Part of a small language model's weights.
Size: 12 layers, width 256, 2 heads of 128, MLP 512 SwiGLU, 8.93M parameters.
Architecture: RMSNorm after each block, rotary positions, untied embeddings, normalized queries and keys.
Training: a variant of Muon for these matrices, 3214 steps.
MLP neurons of a small language model. Each row is named by its layer, matrix (gate and up: input weights) and neuron, and shows model dimensions 96-223. Each number is 128 + 24 x the weight over its row's rms, rounded and kept within 0 to 255. Numbers have three digits each. A neuron's up and down rows have the sign that makes its largest values positive.
After each neuron's rows, "fires on" lists the tokens most often at its 100 highest values on Wikipedia text that the model never trained on.

L7.gate231:133123143127137140111127140119091126138165145158104122142123162063149157139193145158154153125129089169096139135097128120123134133146191136112124113176093162125158103136141093124121105124135144163089150154108094148144121144176096158167117163134162135159136159086149112129124182149095138144160168070073130150117097122127133113136119107154105148131109155093090151154136136117108131121146
L7.up231:088081144097114081152070143158110126121121133167148140145150146127118145162115091122112149104152129122115155117154139084118144102107163144124128077195111103143141110121137047124109132128145174164141126131128120122130142169179142107123151143104154158109118161122165164151138140138138149132143115138082177116143128188139112117117140131075172101142126166129151125143128138186183158149156
fires on: " rel", "icip", " educ", "or", "l", "ir"

L9.gate189:130098091073167104141128105120121097133138104108123098114152131168109128141148140071128132106140141119120145141186136136140102161090083178093152119118148140150134083167089164090132104125121177104160147112101193132136132117186090175152159153082122129134088111138153123115136136091134155120131159157102086126117131114136098078105175085115123119163164138133094150148146120148139121139109
L9.up189:159149107120193140136144125142154075120109128106134138153114118161089094105173142150100081159128125147102099118123115147158153112133179120158134128126134134130122133109157192145122116140121136092162128148188109159131130116149110110142123121089104124092164098169135155121124131094169076122141092088113140099143156159138072142121184144099131127134124130147118181127122139120102094125145
fires on: ",", " -", " –", " Pro"

L3.gate6:120115149133109156100155165124139128085126110078106116158127169132125139127120161087132141137107071130166092126111120140117157116145132154136091095151094104164102106134144129121180107107093119118118154116147173181169149107121131105145099116102078136136149147157138085098146153150141114132128156121158139132114156137124127105113122138149157132139127104156111145181094108143113144113101
L3.up6:134152131116107103152088089101148131135149112164154084106120128124117152135106097124160137119144136135131085116101131146121143139097112090125137120110150146117099161132087095097111103108104151112117179134209169089134094104140130140086128120137136139148151110135092101147167106131097114163153138116150140164124112129127109144183186131110123101122106135143097134133130095143123142131141
fires on: " ph", " bl", " incre", " est", " rele", "st"

L2.gate235:146144134115070095105124148114118091084128125078125160131130122128131097104162158155170139104164126105162102100116084096139134106103131140145165142125058125142119169132116101148136125134102130119121099114119094129142118155137090172143142104100119139129127162146138146137074157171120141142106107100155125138130140112138123111149118086143121139123168077155138108101148125144116138136127
L2.up235:084141121165053151159103176132096117106094106122174154087146164131096135103159121154132158092151114121089150089102088161147155147102171115104111178143139134133112142105126122156151146093143115090097140076133118138144089104160076165134136138099097144141146115101136113135150153176114131137161122129163133098158112157096138159119122100142153129106156094109125108119168143149112127147129
fires on: " ro", "-b", " Ab", "ib", "f", " bro"

L3.gate100:166147137118120139118126111145129116148139124179127151097107161133169137139149125133160111130134159116107116123085110115142131068145117100111113138100132160112111107128102119135160096124127116155137151108122098121123124141137116117116147168124127175129117118129104170111167127113123128107144124178130171114127169130125140168114080147136119146090115083139099130120173096152113142127121
L3.up100:202125071131138158151160132204172146122117117102116165118095139148092118119129131117142144128155112136120137120121104125103113181156141128122143148137135163101125146132134149147091119148154108143135090148154116132085119167137136108130181138113153126153170141158100097137122140108136163110098121108121141104117182149149126139154113151089118160133125110109112044117162143121116111117133
fires on: " (", " rel", "ed", "====", "um", "all"

L2.gate229:122097118116114119127134117168137093089136121164119149159103139135121122138124139101095159102113068124144105103120191133096156138157087137138155142117137073168151144109143078115100084114120143145182129104081134168123139157078116155153142180169120077147106098148080129149112117143121104119148117146143125119093148103146155126100134117116194117151110182135143143148118119139078125143126
L2.up229:101110091168113128105150124153118068096149123166106136156128132139141152100131120091115146094113082128118108103121161144136142125123134148111140141159101110173136103098114096109130091152128120115098111101132118147141131121093143182152104142163147119090132115136102102133102140078091094143149117140172126074127141124169130135085109110105186117141144138125147148141113148160110144130148
fires on: " mi", "%", "1", " design"

L2.gate53:121070119112163098120111116154132154084133175116146122144139127075093145182137124166121154174073122139102131143145092159085130140107130131119171126096089139150165159141169100143103136130092114107156106111141153127141141161120116091155110100161133161141095124136151138100111138107118124125145066138121157148107154118127134122121150143124136162171131120141194112134130160143115078192117
L2.up53:132118110142107119123145121138154139096182109152129145135118087118115135103142077134134088117136168148115167135100136131091104154153098137099120122136124111161192128143153140112128122102126147080117090131122143111134118144155089111140084147124138121140071123140133140129088145127128117105133104105095133106119141134123124119129091091176136124140103138148141129182129129153120138113118
fires on: " public", " Christ", " Austral", " German", "ington", " century"

L3.gate25:065123124108134161129092124131183131139132119104118131151129140121106167106160098152147128099111134121124104124132110113126108133121126166174107151100090153184075151122116090142124147118158132128122169143095165104109111146139124137131115149142197135098098091099146137140119106140149107109164103180141105094111145137131146108139141114187088126163131120154167125133147097115108115115120
L3.up25:140102108137070170165120125124163113141156129176161132113112164109081173129100075115155136092151094142112140144118136136142104165124111122119133110116116113097131134144172132107097149128141120130167137125157110091112118107143152134132107173133155125113149138132071115136091159106123127156141128138113096143131115126146132145172102113135139109152103111120187149136118128107139157060135
fires on: " ex", " public", " add", " known", " long"

L3.gate233:127096121146128120158084138182146105128137115125119207118153101165098128082139156130159115149141141144136151112124106144162165118158182181103124115103101115144136137162110143146120089117137128125135164126122126163112116148135109149134114147119130127126167135102155097174149112138132154169111141148108139130139109114104180173164138170143144171096127124149097151145149123165120120112129
L3.up233:099140130110164132121142128143108122153120112102115094140119091131113150105126089142104145108082120136134137148145148108176154076118147163103128142087098125122102167142118113128115138173133145163134172112194116150139102111119128103145125141110113108167136155111127104153143135102129142143134187184119092156166107155099127096123090165124114135149147122164115106168181104106133143177118
fires on: " c", " eng", "oss", " spec", "icip", " offic"

L7.gate508:090145155177151138176158132136139093115109118145107159160119081123147107133180127155118121118107113115175118141098151181114120128136149109129113102103121137105133145089131162122111126134172137145155120131164148105121145161118072130151136125119138109143100129121156142110115131099154118108132153191115162119141130141146138118101096177119116103080116105090106101140119129139114099111157
L7.up508:109141104116069119132127092145134191158119131193108147169166148131112132138161143130198157127121124111147114125085120130103138093070163122138143147124107114146120144123108113116146120100143116119116099106176183099166113131169134133127121127176124096155136114167119167119120095096126116125142110140132092158141122118125134080146091160104128120131117081099165048132143126109137144119108
fires on: " K", " Ch", "ag", "ash", " G", " R"

L3.gate350:151123093139090177172105137157116168117139139111067115111131144079141121113126112147135105119101155166128144173116078120149117138126114059117118131156106149151137149182132107143137098153149141108094138074138129113119118099120102082144143113151103119099130142114081124119145152107104141142147152114080115090120128106148123111097146121145109128150152124121090113113143111142120140196172
L3.up350:160180104132121125102095141147098132140159078141081128161116161097136143136096149152137132127151124155127118144153126179144141141142110119123135057157118130163123144161133135154158083121129107074094140097131139163124113126154124135122138172154137163116165104120115110119128121162155126151148134086100119123132132080130132145123124118137141141102088135110109156131135109111122145144145
fires on: "ul", " fl", " Dr", "in", "our", "n"

L5.gate490:130079138117167119110147174163133119153157105154124129142129124089094131163114108087118136184103141112141139136164160122124120107123140118128119112111076091143113115130147113132126110145141047116137126119128139154158107143111079137097149136122095102106098102121110131187127115130177086166099141185130133090132122134097118130109150159120137127097139105087132117122131125188164143118129
L5.up490:107125086122100143123137120142118122133149145126167125147095129122143096090132093148113161073101112142179102146145156134137138166148103152140156116077104145131138102149132149145127124128101141127159177126165126124110120126105114149126124140166165156104140131117118103091093161098164136130121131113131139115139151128129096173109116099074115069154181137098150096124093141157158156131151
fires on: " West", " em", " Ind", "op", " D"

L5.gate211:141109115128137085115155134127116142156113163130122133106100115110144134109074100127136140118092078171130109099142131200117099092130111125078133121123161082150095149106133101090124086079085132121092108100128110160131103095166131085125131138148129157117095086151113104143142101126130099107114163155125134123147138090122131095140139105132170135114152107134095149090120081076110110097130
L5.up211:123165101128095130131123105124152118170150107084151140060145099162129137138151100126105128087132142122118141119127116146111095111132190086122115117114108112118143118103129096116064104147132164125136113150153147134139091125114145138128087122112118140111090155104147130113152094117157114124082079101136129162159129135111153129171141156125173152083157127182152113171106130139164142149168
fires on: " W", " of", " Mc", " E", " Tr", " Q"

L5.gate463:085119122130147145150097141132098076146132149145085132118134169110162076142172129077123131117125132145150096076118117113145152144119110087130135129138145143138117114086161133148188149101128129159182155125106160140129152139099138144158143101128131168163158156099131102161164140104127133099160191120136154125125158123111103108124130129162134112125139102144121136123142166147123106157141
L5.up463:122099094158104139111143115097144117193121084110142175093149130109104097126134149133142146100134129173127157145173076133133129083127150096170166103124122123142151149133119124141145114071116136135117146159120113136148120084161106113147101135144132115117148120105111100155107179134106140141103128114131169157139138141142124140109087112101097138116104152124091139117161119120136138174108
fires on: "L", " l", "l", " [", " del", "-l"

L5.gate415:128084130133116149072161137115142118111121120134124137146138143162108145095096140092106185118132105169107103131152131116128147131137129131106122140164098096131129125103126114101099126135129175140070097134155137140115091127137179067131122083110109166119143123144137101136133114136094129095123112137139125116102107145136130145140123127123148111191171070128107129192120152153077113111120
L5.up415:146076147150152156094122088119089111119150179162165098156111140138103143170109151099121179125184089147171113157140101129097131127140114104137121149147120124094139118143120106136146112093117129139145124147159113114106115155157169136115106123111169172130123098085150113133108101161174114122142152139174148123100138130119122073156135130144151125142106140161155120134118123147129137130116
fires on: " re", "el", " incre", " rele", " Re", "re"

L2.gate451:152106102125134076134140133103103151151104129122133145104137104140189165129130097116112125094153118109098196134115174155135165164132117132119166119134140155128107113146102145167104096120166143133115123095111136131101111110140111127116078117138133086157147102176114172102100167106138108147109164100109132123080136114118140129129076145125091110099160156129100116138102115139132108141131
L2.up451:133125149154133109133143121106096112143135107140067172118107169117141112155092112129165122105111140146101126141181152111110122129125136098167127139167125114139177085132125136149114128154104117161101150120164132076179111104155132118129093110110091121168116124109113146168097102119138148155102166144115119136108110124157103108111104142098133138142148121152120134098150096145110118132115
fires on: " dis", " en", " m", " s", " inc", " cont"

L2.gate440:142133161097119159141141168135122112117131132138165150160130098111156178148140130070108149124112149153116139108151166118128088130155151115141082119161115092101113106132109115140096126109105107091113110124139175115127150123151122144141173081101140085131099096100133110126142112120105141126114131124172107098129124093114124107136110158102155140123138149074155114074119168147104116114128
L2.up440:140121101114094144110161135081129119132130139137077169134148143104133106155130143149108158144143163189091128106114188157112138157120134132146113112136097113097163102117110131121083136109124102104145141115084131154155132139132116095118124156110129124121087130119127093153121070153102125144112165144133140104118118171143114120096131158110074130191118155119173110163122136149088157133122
fires on: "\n", "^{", ";\n", "|", ")\n", "=="

L5.gate182:071122128123112132115106116119106118134157109113127116137097138105127154114092087098117195105160066130105090079126117129141096090086080139113154134140128089103117153093135107063172114124111170167119130164087143158097138130141139152078133080089119139151146139105170126113151140104091104098109128132123124147109123161142116135115148102113128102117139149095140150110155139165119151159130
L5.up182:173118146134089139135142109121113165110167099158113123116151128149147179123123105156127142153097116157131104143122143119072110154115130118107130164093137191142147106106111091090129123129102128116135154070116184126174188152134107174102133142103119170110113090155164143105130132144097105133139149122129116084144147127149137110155131132110153101154110137110099132114069116149115162119123
fires on: " le", "ro", " Le", " Bro", " do", "ud"

L5.gate57:091133140136137131138135152121142118102159170133116123138112159174069141122141105143124097127152095114166133123161095162180161138151091117117120093101107110117092117138117155092102147148134137151155136159112196097125151112125140099117106169124121125171134095134094152143129133100115134113102080117117133117179102134145132100097130160131108129136125118150105160122092106121120106131096
L5.up57:138133118140116145117173141149139132108138143135145122120154185099104141126118129082145120110153169097142126169129112170179106120124128141171144092114175134168138145126115125192097141149136131143108079150121117091105169133143179087151117114128095110092142137107153119136151132084138107156123104132103075102124127114113125136123137118139144124090164138148128093140082148150149114147115
fires on: ".", ".\"", ".\n", ").", "\"."

L5.gate281:102133164117126148084106122140121141118138121125149118200092148148098113162140127084149129148108127099153158166146133122128118134140127113147122151112142161179123159128141122166131103153155171143130164072125140120146154127120160097157167157137087142139119130136167136100095139112120083138159098129155123124137122139104137128137157169080107109128116104100122128113133114127169095131064
L5.up281:160164144126107107131123165147112125173120121149177195157151102118133102144117135116105169137134098134116147142162156121093161104132144153132153145098177163105120131120143114099105108083127125083127153073120178128139134110102100132123128103149138158136110120145108132124156138126182074091147098112107113141131142060162140140134105159099138098127100094173137184141152135151129126105113
fires on: " g", " G"

L3.gate274:134105140126152109129163125088136161148155175109122123169100136156073131169084146122140105125114112150112164123125151143172140092133122108157107072121146140129128147124096121120095158115166167151133168148168143134144092123139125127148168146153101100140128130154090121146125173160112137103100113122124143116144117152109136098120092123128132093176108105135061133113129151100086150143154
L3.up274:101158127124112117159158109147112128142114129168110124150151142138122146117122131107122101109209128122093136093118150161111118154177125142121163166126177131123143161131130128118131110091121104171143124121099125147112132127094107127128180128128161126108150068139147120148134104148114119113120147147120157057092118130130127131148159125075108099148153153159127126140103172134128117169156
fires on: ".", ";", ").", "—", "ification"

L3.gate463:140125157085123136172132081147120161121096111138106108143172133100069136134143100110157148101147123091133137148117146126129125163115111119135075132154115112126097063112128175135092152111113117132182107094120155117099142100131118111116107115103100144139149126148112141152170143096135165131133151151109124137093141134123141119128110195136200124153118163127162110102111177127148148147097
L3.up463:107160136109114122139148119157135187117126136147129123173158138130101097100154140106132157091140098141149161104151161111145123144107162097134074145152140102107110070156097152125069129116100127100191142178129125111123098110117160089086128162120171108122139121113165117159102157129119135114149142119121118109085114105160159114100153132101162109130136168169151109129124212130134144102122
fires on: ")\n", ");", ";\n", "eries"

L5.gate178:152149113109112114150103128111106093094149143133082127090132192129093141153112154121086131133136156089107125141115132115124140136139128109153178118092090179074065133141120115085133073171139145144139135138113138158109173090121119131148121117136145140134117173114114107117146088165131131153155146127120109122118141176121158152126151136157139114121117152136116131166131110141124151124110
L5.up178:128155104146127140159105127111129066085142141112110132109140115153117130179099155117108098145153152113117110140138093121108124143160101118151167110094136200067081142100121109101132112184132129118122108146120131134126162099121120132135129137133132194108148171113120105129115131155115108167102118151113114117140133154135139155152187151120101109145151137120100109168127117125131122110107
fires on: "-", "p", "T", " t", " Country", "fer"

L2.gate314:103127162120182135113140159153151107147099129134132120056064161151123133132103132117107118118092148081143154139136119119125159135112118108125072130128151127115139088083104130087147126138130144163141187128110125128103120146133151111114129188118118100166134107106129138087079126150111131147125165115129123130140136151141104145148113118113126145134124139128118133120127136089163146102125
L2.up314:142123105120119158114144127127129121132163119130111145094146141101162133127066119176138100103130166159120150142141126085105177146148163139109083127163118114120132174096110102121101114096126070109107141091123143151122086126166160115152109161078130119139123140094147161109130107136156113147146148149114122122173110112132104133083129107093141133165142102130122100119183143153137157151119
fires on: "ed", " Fran", " an", "ib", " Aust", " comple"

L3.gate60:136111138121118108080144122132086126143179105149119153125147083143134160156127124149137131119110055160139110143087196110169174130105139146116133126138113124142084126112135127132111087119153137120142116100156108131131102117158183090106118111160121118103096186148082164139107142114125151104140135124118089099128158149095143124088143117140096154127148119083111181138112150109142135100127
L3.up60:121141141136160147162126158086125120095127127105145154125131099119163125183148103118176165084103084155144117109128141123090138108143142099090122141095126118110121140109111161128144142146164158161174178093117121146085135171110140092094140101139102116122069117159121159145133146174120116153147110129144144125139130157117130165136111115108073151132174170113152172180157152107121122119147
fires on: " ad", " ent", " im"

L2.gate138:122128108135107093116127143077151147158120090131138111124094126103113108136120102127111172141154154116118138113076161076132121127118034118144139160093131108128155147120154163138103134123118124108053122105165171108143135104175144118077140158116132149108154162149120141118150197113144141123132121113159145157157156115127139160128105138152142112115101140116125112133132131092119115086143
L2.up138:118140135072147139114114119114148155120137090161133108119125127121181134143142146137155119132137159115089098120128128112128105152097124126140135118118147121116156085121129148114126115127106073079053113136081135136151143155123136102081136133100134130085141135104072094126161121125108158126125147116141136163121124156088124150102154097126069100151119105123097129110088148129106117156117
fires on: " run", "ank", " follow", " tour", " list", " act"

L9.gate482:120146153112133131132166112153137167136160121109153158104083165131132088105153102139097133107138114153111131091114132181144193116132130121120113127116128125143132129111147142128164110122112151089115130132107145144170105142119137122154135126119061119103113123127155159159135130093169150112084144080132159156116141192142146166106152139114107142133115174134170098125154078106122138118150
L9.up482:172095121166184134099177144147130142128130125136141070068090095113103141113142171119202132110150158107134156141109148143140171125119137132103138139116126152146122152158146116139128139090108123117174113117110132141142148070144129107092137122129112121161081087120146103115125132134131091148140121166106121131113125131179144091106160130137139118085140149087114133121104113149114099112155
fires on: " ev", " inv", " r", " tr", "m"

L9.gate19:149126188108125145121136168119139111161122130154124107131105100107173147135106127132155122108182131065130148143159141082156158146165141137108138132097148143174111155098147126114163087134146114147146136112117127136125160114163154130087131147171145115158114154109124120134097134107109128096189132110131113072142112148132153102118099119129163140128126132136102097130125137137137115133092
L9.up19:163126119082104141126109139122110098106106107097144170110129126157130115153156139178108124113107148119132112185087124138147159117153147115091142139095123128115104112155126164157124103112148152128123095131102099144127104128141129089138150146135153165150085185142196096140115142116139165114151113086120106113119103178124147163147108134132101131130139133082113089151088166097141150098140
fires on: " (", "M", " m"

L9.gate266:115173069131091135125101132126126127179095114179112161130130098131110109139168105121180115127141108155169116096116134150114123108096137118122138123148129087141119129156137119097097109110103162160098126136127136100109116085112134153102120115135132165138082150138105103094087106145153143064144143100164123134136137118136152124159128112131150092137102148151131095146128137112158142153124
L9.up266:149121098196143111126145103139083130140145075116116116123121113113140083123153111145136124107088133130132086126170125143153119095156121092131126135102109097127169103138125138140086192118094152091116104147136125111128092096164100129191143113138109126173138119110136087140117113140181121159091148125145146069151148114147133150122097157154126148113121144135105115112119160122108128139151
fires on: " W", " V", " E", " Mar", "ur", " M"

L5.gate331:131134106114211158134142169174118097084158082141128133130162133138146115159127117105179158118165143136144087112127151128137127125149098136122126152159102112109139118142107071142138087159124145165111115141110101153134131144169156178152091122112122171122145148142118092104130121152139151127147122118145131150169169120128121111130122142112120086131136175124111114128138116143166093093120
L5.up331:118123124169104175137143117115135101147070127158121118177121147123080158125175148124180178126126129147115157136140135086131117142103150104145161115136116094130126116125132095114115107107130142168110112174143098120146107146131142138141137111129157149178121137122108139128113167141148110127150140088136139110112128153103118106122159139128101134143153144159198114119165116164125173149121
fires on: " stud", " contin", " rel", " polit", "icip"

L3.gate500:120154103129108141146173103187094150126084109108149096063136096091075130114110117121127171083154129122115163139142109172132151167128131163096130094117155115120144114152110084153089141137104193142147092104133136139189122108116100128129118161117110140153145156131137182161122135113132153147073160153145120136123130108136122152140136180144131105097135154126107126132115124141143163165134
L3.up500:137170165116074133146141090143149130118117105087139098111106114148113140158085121122114125117093111132125124116124141133127107122138136125112172088112170141167113144107131123151119119137111154130130105141116125080177088137114066107116125174137138167163134168157173177149103119112123134170137115092117076134118137118126100100163101144181130107138110130142127159124102117120131137098132
fires on: " se", " prov", " Lou", " La", " Dav"

L2.gate175:144156120127101166139159083094100109090153118089144111129139173167130124134152115124161152137126081181138120108159102086114120101126147143130148135173126135128125173100108157111131112118139133124141131097128085149134140134107130103123085146165096136108169158152167132118093095149117139100156116143106116134120093134098153145089136097092086092130129094163113149105127116139149140124092
L2.up175:104121120117138118151090136118116085087128106123145122151154122081118127150110127151138157148135079094128178165114087142128111109140111157127105126126131122118158104137104100151130122110143155142141157094104127180125168127135120159122081119117149112150086115149118101152111119142113136147126138148124117126093131154092209163102154121132153106111129087152109146139150094132131092122146
fires on: " h", " ch", " first", " tra", " st", "h"

L2.gate73:158144115128120142109128152130111127134129113135116096087148080147080121145152122134082116169090150110117124132149090147160093134106137160112130101137093124152147129137136179126163122117118160136150125137096080115141121124141132163115119134142146117127149152174131140146105112106154092122141141148146097136120131125151116132157211124130158160112150145123141133123126122162122082123102
L2.up73:152102123132166127114092149131108116156093096146124145113128109131123135108112128155112119150184149142111134112143152136147116163118124070125098104133083174134146139117148139137159094152126178081140137108144135091142138155159130086130068101087112145123107122090147145114106132153166097072144140090114142133141080083095133098141149100118175135078183106116120120101112136151155172144145
fires on: ")", ".", " in", " off", ")."

L5.gate21:158131150135137149071148099103153103144143146133121122092130149107170117134107158144155173179091112100141139096163108118102120119102147182157155088134159107121102113085105131093144121114144142099116109162104145138124085128148120134137119114143107114101135112124160147106129077138176147068130061145142138152145150126139139141154100106089123122144143118160121152176131115153133156102119
L5.up21:132117084096176151113158136155091106116113098092090142141117114133143094139142177144145113119127136100129113084152136101166103115113096140156102153145100115078149126155120134139164112136116149135144096177118100145151116124103133101132110193127093109142136170143162122137092127169156117150115123118153127128140146077110123132175133152169135160110108135112134197078149109122141166104131
fires on: " A", "y", "a", " an", " a"

L7.gate210:150140122097177128073136131120164091146116154110135102069095089078145093155125097119151118135157136111123112083139132127174105076134146119131156115120121087144116116131139146115145122148127089152113130130143096171115131161123119098110114106150116147169131130083115157145151142086094128155186161110131109126105129092123108134080175120123134139144105123142107132143139160163091105101132
L7.up210:128149127125152150126127128138121100095123120071142158145104116109104129155068162130126140141111153088133125127099108148103164120118145160142117128144178113139123133126138139150109151126139130162153118138133088159139139119127132113087147187165088143116146134128130101104109145133095103120157129117142160125168112119109155125125103100124136110153154144153142172157124113133133104084139
fires on: " comp", " m", " Comp", " ft", " Me", "ell"

L9.gate309:173128101141128110123134104139131083158123146141159105165123178151135104117140141099153164133135140121127152116157125102136070082102126149111114120113152126140148145128116132146124150144172110121144125125117109105133110127098099141124158100108090119148055122161190142133144142098123135107103168116117081152088119133138136177141115140136099129082114125113129189104110103135163143137105
L9.up309:148169135155099120155123129143102129165144113174142146133158126098135080164116150122104106135113111068142098166119132111104155132095096165122157128104094145123127132142123147126142143103093153101115129118142128152114108139127104146157076159153154148108111116138101084146106117129112139108133138133125099130141122064141120184110085132125110135112157133132108148118089107156160173133103
fires on: " H", " U", " A", " S", " G"

L3.gate223:147091107074121165135104158105121180129138138158131116118109099119135155161129106169144111140166119097154112052119176107149137132088147074126121135112127156108137150115174097124109144144124108124124096118129126137043106116171113106126085118138087123134136138155131093106165121146133090089113097108101135154141133092128139146093124160097123159126131142120099111136105116111154125150129
L3.up223:102174123130141086120132193111124117112148120140130149148083106163140153130111095121143134122132102118131094145124111133127122111152137089159110099097131083136154155076136098111168142191120142148154167129179085137114140106116182124108102096107106157127131132159143116094109111156080103110195086145126115128140121143149108143156102105107123110097114141161141156127098148120193109120134
fires on: " p", " im", "ol", " per", " sup", " ed"

L9.gate23:147133117149130088135117120115105135110099123140172130079082186147155114088106108116088127122133122176137142120175090117107118123174117148092124126149140140121147123083141128146179101097125123131130125161121099139077151167111169140116115125152112116132118111090137125119067150132111126152179147137124110102131152141108138174084113135137114103118154113164124153078135157117108141164133
L9.up23:103076138149167117136126141115112154113093143126160124116089111151164113142072145155147119139132104113113162159097150078181153162141192125176125106136095113136112169139105098071123099111141137107172117130133156149133129135140139148117129163112148125113118084139103109129120178127140125106145140133137150157147137159110107118128107131125107124150133086115112122174123163108165083140138
fires on: " h", " st", " pro", "p", " p", "P"

L3.gate316:133123127146069118115166139102107105128078164097133103134105145126145135133122132151143135127125149181119130098140135123155125099128152094146108136171133124080163128123096144155113104106157103112143138123159103107141108108133143117189110095119108147150129157109163131091105108147062170140111117136122122146131149150092115139132108093108153143155108097135113109102133123099133128094121
L3.up316:140096121179121138115115110135121151188085130174157142140159147139139159164159104133120112129095131181170185149123137083145131102147145103112116163153086134126156116178116119147160135168149125121146169123156065130091142115109106137150140125118132169134122117096154139146127124132128112194115148130116058149140120101110110126157115130133164099144124118169105154126137148128146160141122
fires on: " U", " On", "-S"

L3.gate312:128095179094159110141135143086151127094096122142154136125191136159128112135129111098121153127168103180142155136058107103112147109108112123097108112139147153138141167153132134144114130146150181138115141123137146124097117125146114144113080118103134124144116113104110142093093150143185140157128136095081175163126114139137165108140095113123142120123146187121124117128165136177113144125085
L3.up312:105154130127146140087128168144119135095133126111112116186129129121135128110137109079142123121136164120162163110090124129135111139141133145100160128118131136113119173133152123142112130135132150125132108091127149111133080140116067123137091157116107108133084133108153135100123125106144099153116128153146135153139136162118133138141152124091141151113146149159093148172164104158157129114114
fires on: "al", "it", "stit", "l", "vent", "ot"

L3.gate382:124177139176145127128063135113113107152129119156137102120160129104121110131143140151137137140155162106146060119139133148162133134152154101141115103101132151142129143132099098105130126167113138065144132170093119136144102094085075120149156110071161088145098092109132125130127102145152158116133120089170100142102141130096109102109160131125136120105088110099158138141148117148149125142139
L3.up382:118121103165115148136102158140128112198113175176182141116119115122145137130081149125163126122126139112141153132130165119148146155134152176135115112100150121130127138113131136144178135137126093102153140143120120104128147081104105108136138124136156137125137118128104099144125143128182111088078095116150135138121160097135113149105091159150120131078140127101100137129142111134167152145135
fires on: ",", "orthern", " de", ":", " e", "ern"

L9.gate173:113127115126121121118107189148141104112109102139093114145134134157139135121134141133127135112121124146126136095115146129114110100118149115081106116137115075153135100172097123135122125137146133146162128089092115146152115152097150106130152120124109122164144128152156153084115143107104131125084124080171055114130111132136094122133086109142122117110144146146114110148132149115161169086139
L9.up173:128111124135151119137101090189118100107101104132078128125132116130126157167116092144139121131094133127150114147161129132094123162114115105104120108178124098186171121118091121129100133172134122099088109129119162129135078124140125107150123112110163091162095123120152189124140125108111103133150127126104096140168113093140123099101107130163164168118131166103160134163138126115074175128106
fires on: " J", " M", " E", " She", " A", " He"

L9.gate458:128127087083139140145114118140133133129126148122138119119142125117119106107130149112116134153127122170079106130124120179125113127132152158134111074124115112121114128076091130131174068102152149131145136142110146125080129100064124145127095130117105129086149140139115111097131107157132141113126174114164104137146113075161108178090153127103125119142133112088100063172142111173128092124156
L9.up458:117133118113142135089080155143135116127099113130123132124100132095150085113177136146118117149165129132113126135163108100086148165157129115153089086135113153142109108124132122163100133179144111139153139132180113133130128103150107134123130112131128102151058116159107116098122150064146112113190113141118128146134140113129080144122131126089086126100102075101106126085172130098108110080114
fires on: " Ar", ",", " An", " an", "-", " -"

L7.gate331:111116097142160121108162111140163131166090167155125129153161118128118130131122166131127110087092153138159127111120176111117103123139113097112159103108139128080127135137096134116106122139121156157125118109148066153136150130093167142106090107121132164104155117143126159142136107162063103114138140100110147076140107155129129143120098200117192076135107134154091148089121131119148120098169
L7.up331:107133129127123124114135112134125128140116145100129099140110122121121120125111144132097074166134150159154108133128142080130115135169101116106109145105094143095141137165115123156109115127159131083099131147150183170146145126146134124101095122145151148135131115160153089145113111133130119093144090154174140109138164124197121150147116124086142119127133165134131168103156158152168124174117
fires on: "p", "in", "it", "c", " P", "|---|---"

L9.gate362:110132117121080123106168130110125105149140120148124148106105162133119124156187125132100118093155156114068142118119130127142138130134115118142157101095084144137116096154109087097138125142130102096129128178133145141139150107134140159116134095117105106126129110101052181136122138103144146110131091098130118157117111143104136123060154135111106124125119114116125126143154114159102134168133
L9.up362:132138100163096107108148106160187127113162092118168165107149096111110153139093126138117108107120127101127114126190148130136136148107097142112135140141102123121097161147132148120122107180121157147094136178124147131105120138175099135126089106124142195114123091111111130179121094099091161072170146123129147109096145117112135150131132107100110126154107132147107088127135128143130134118103
fires on: " t", " d"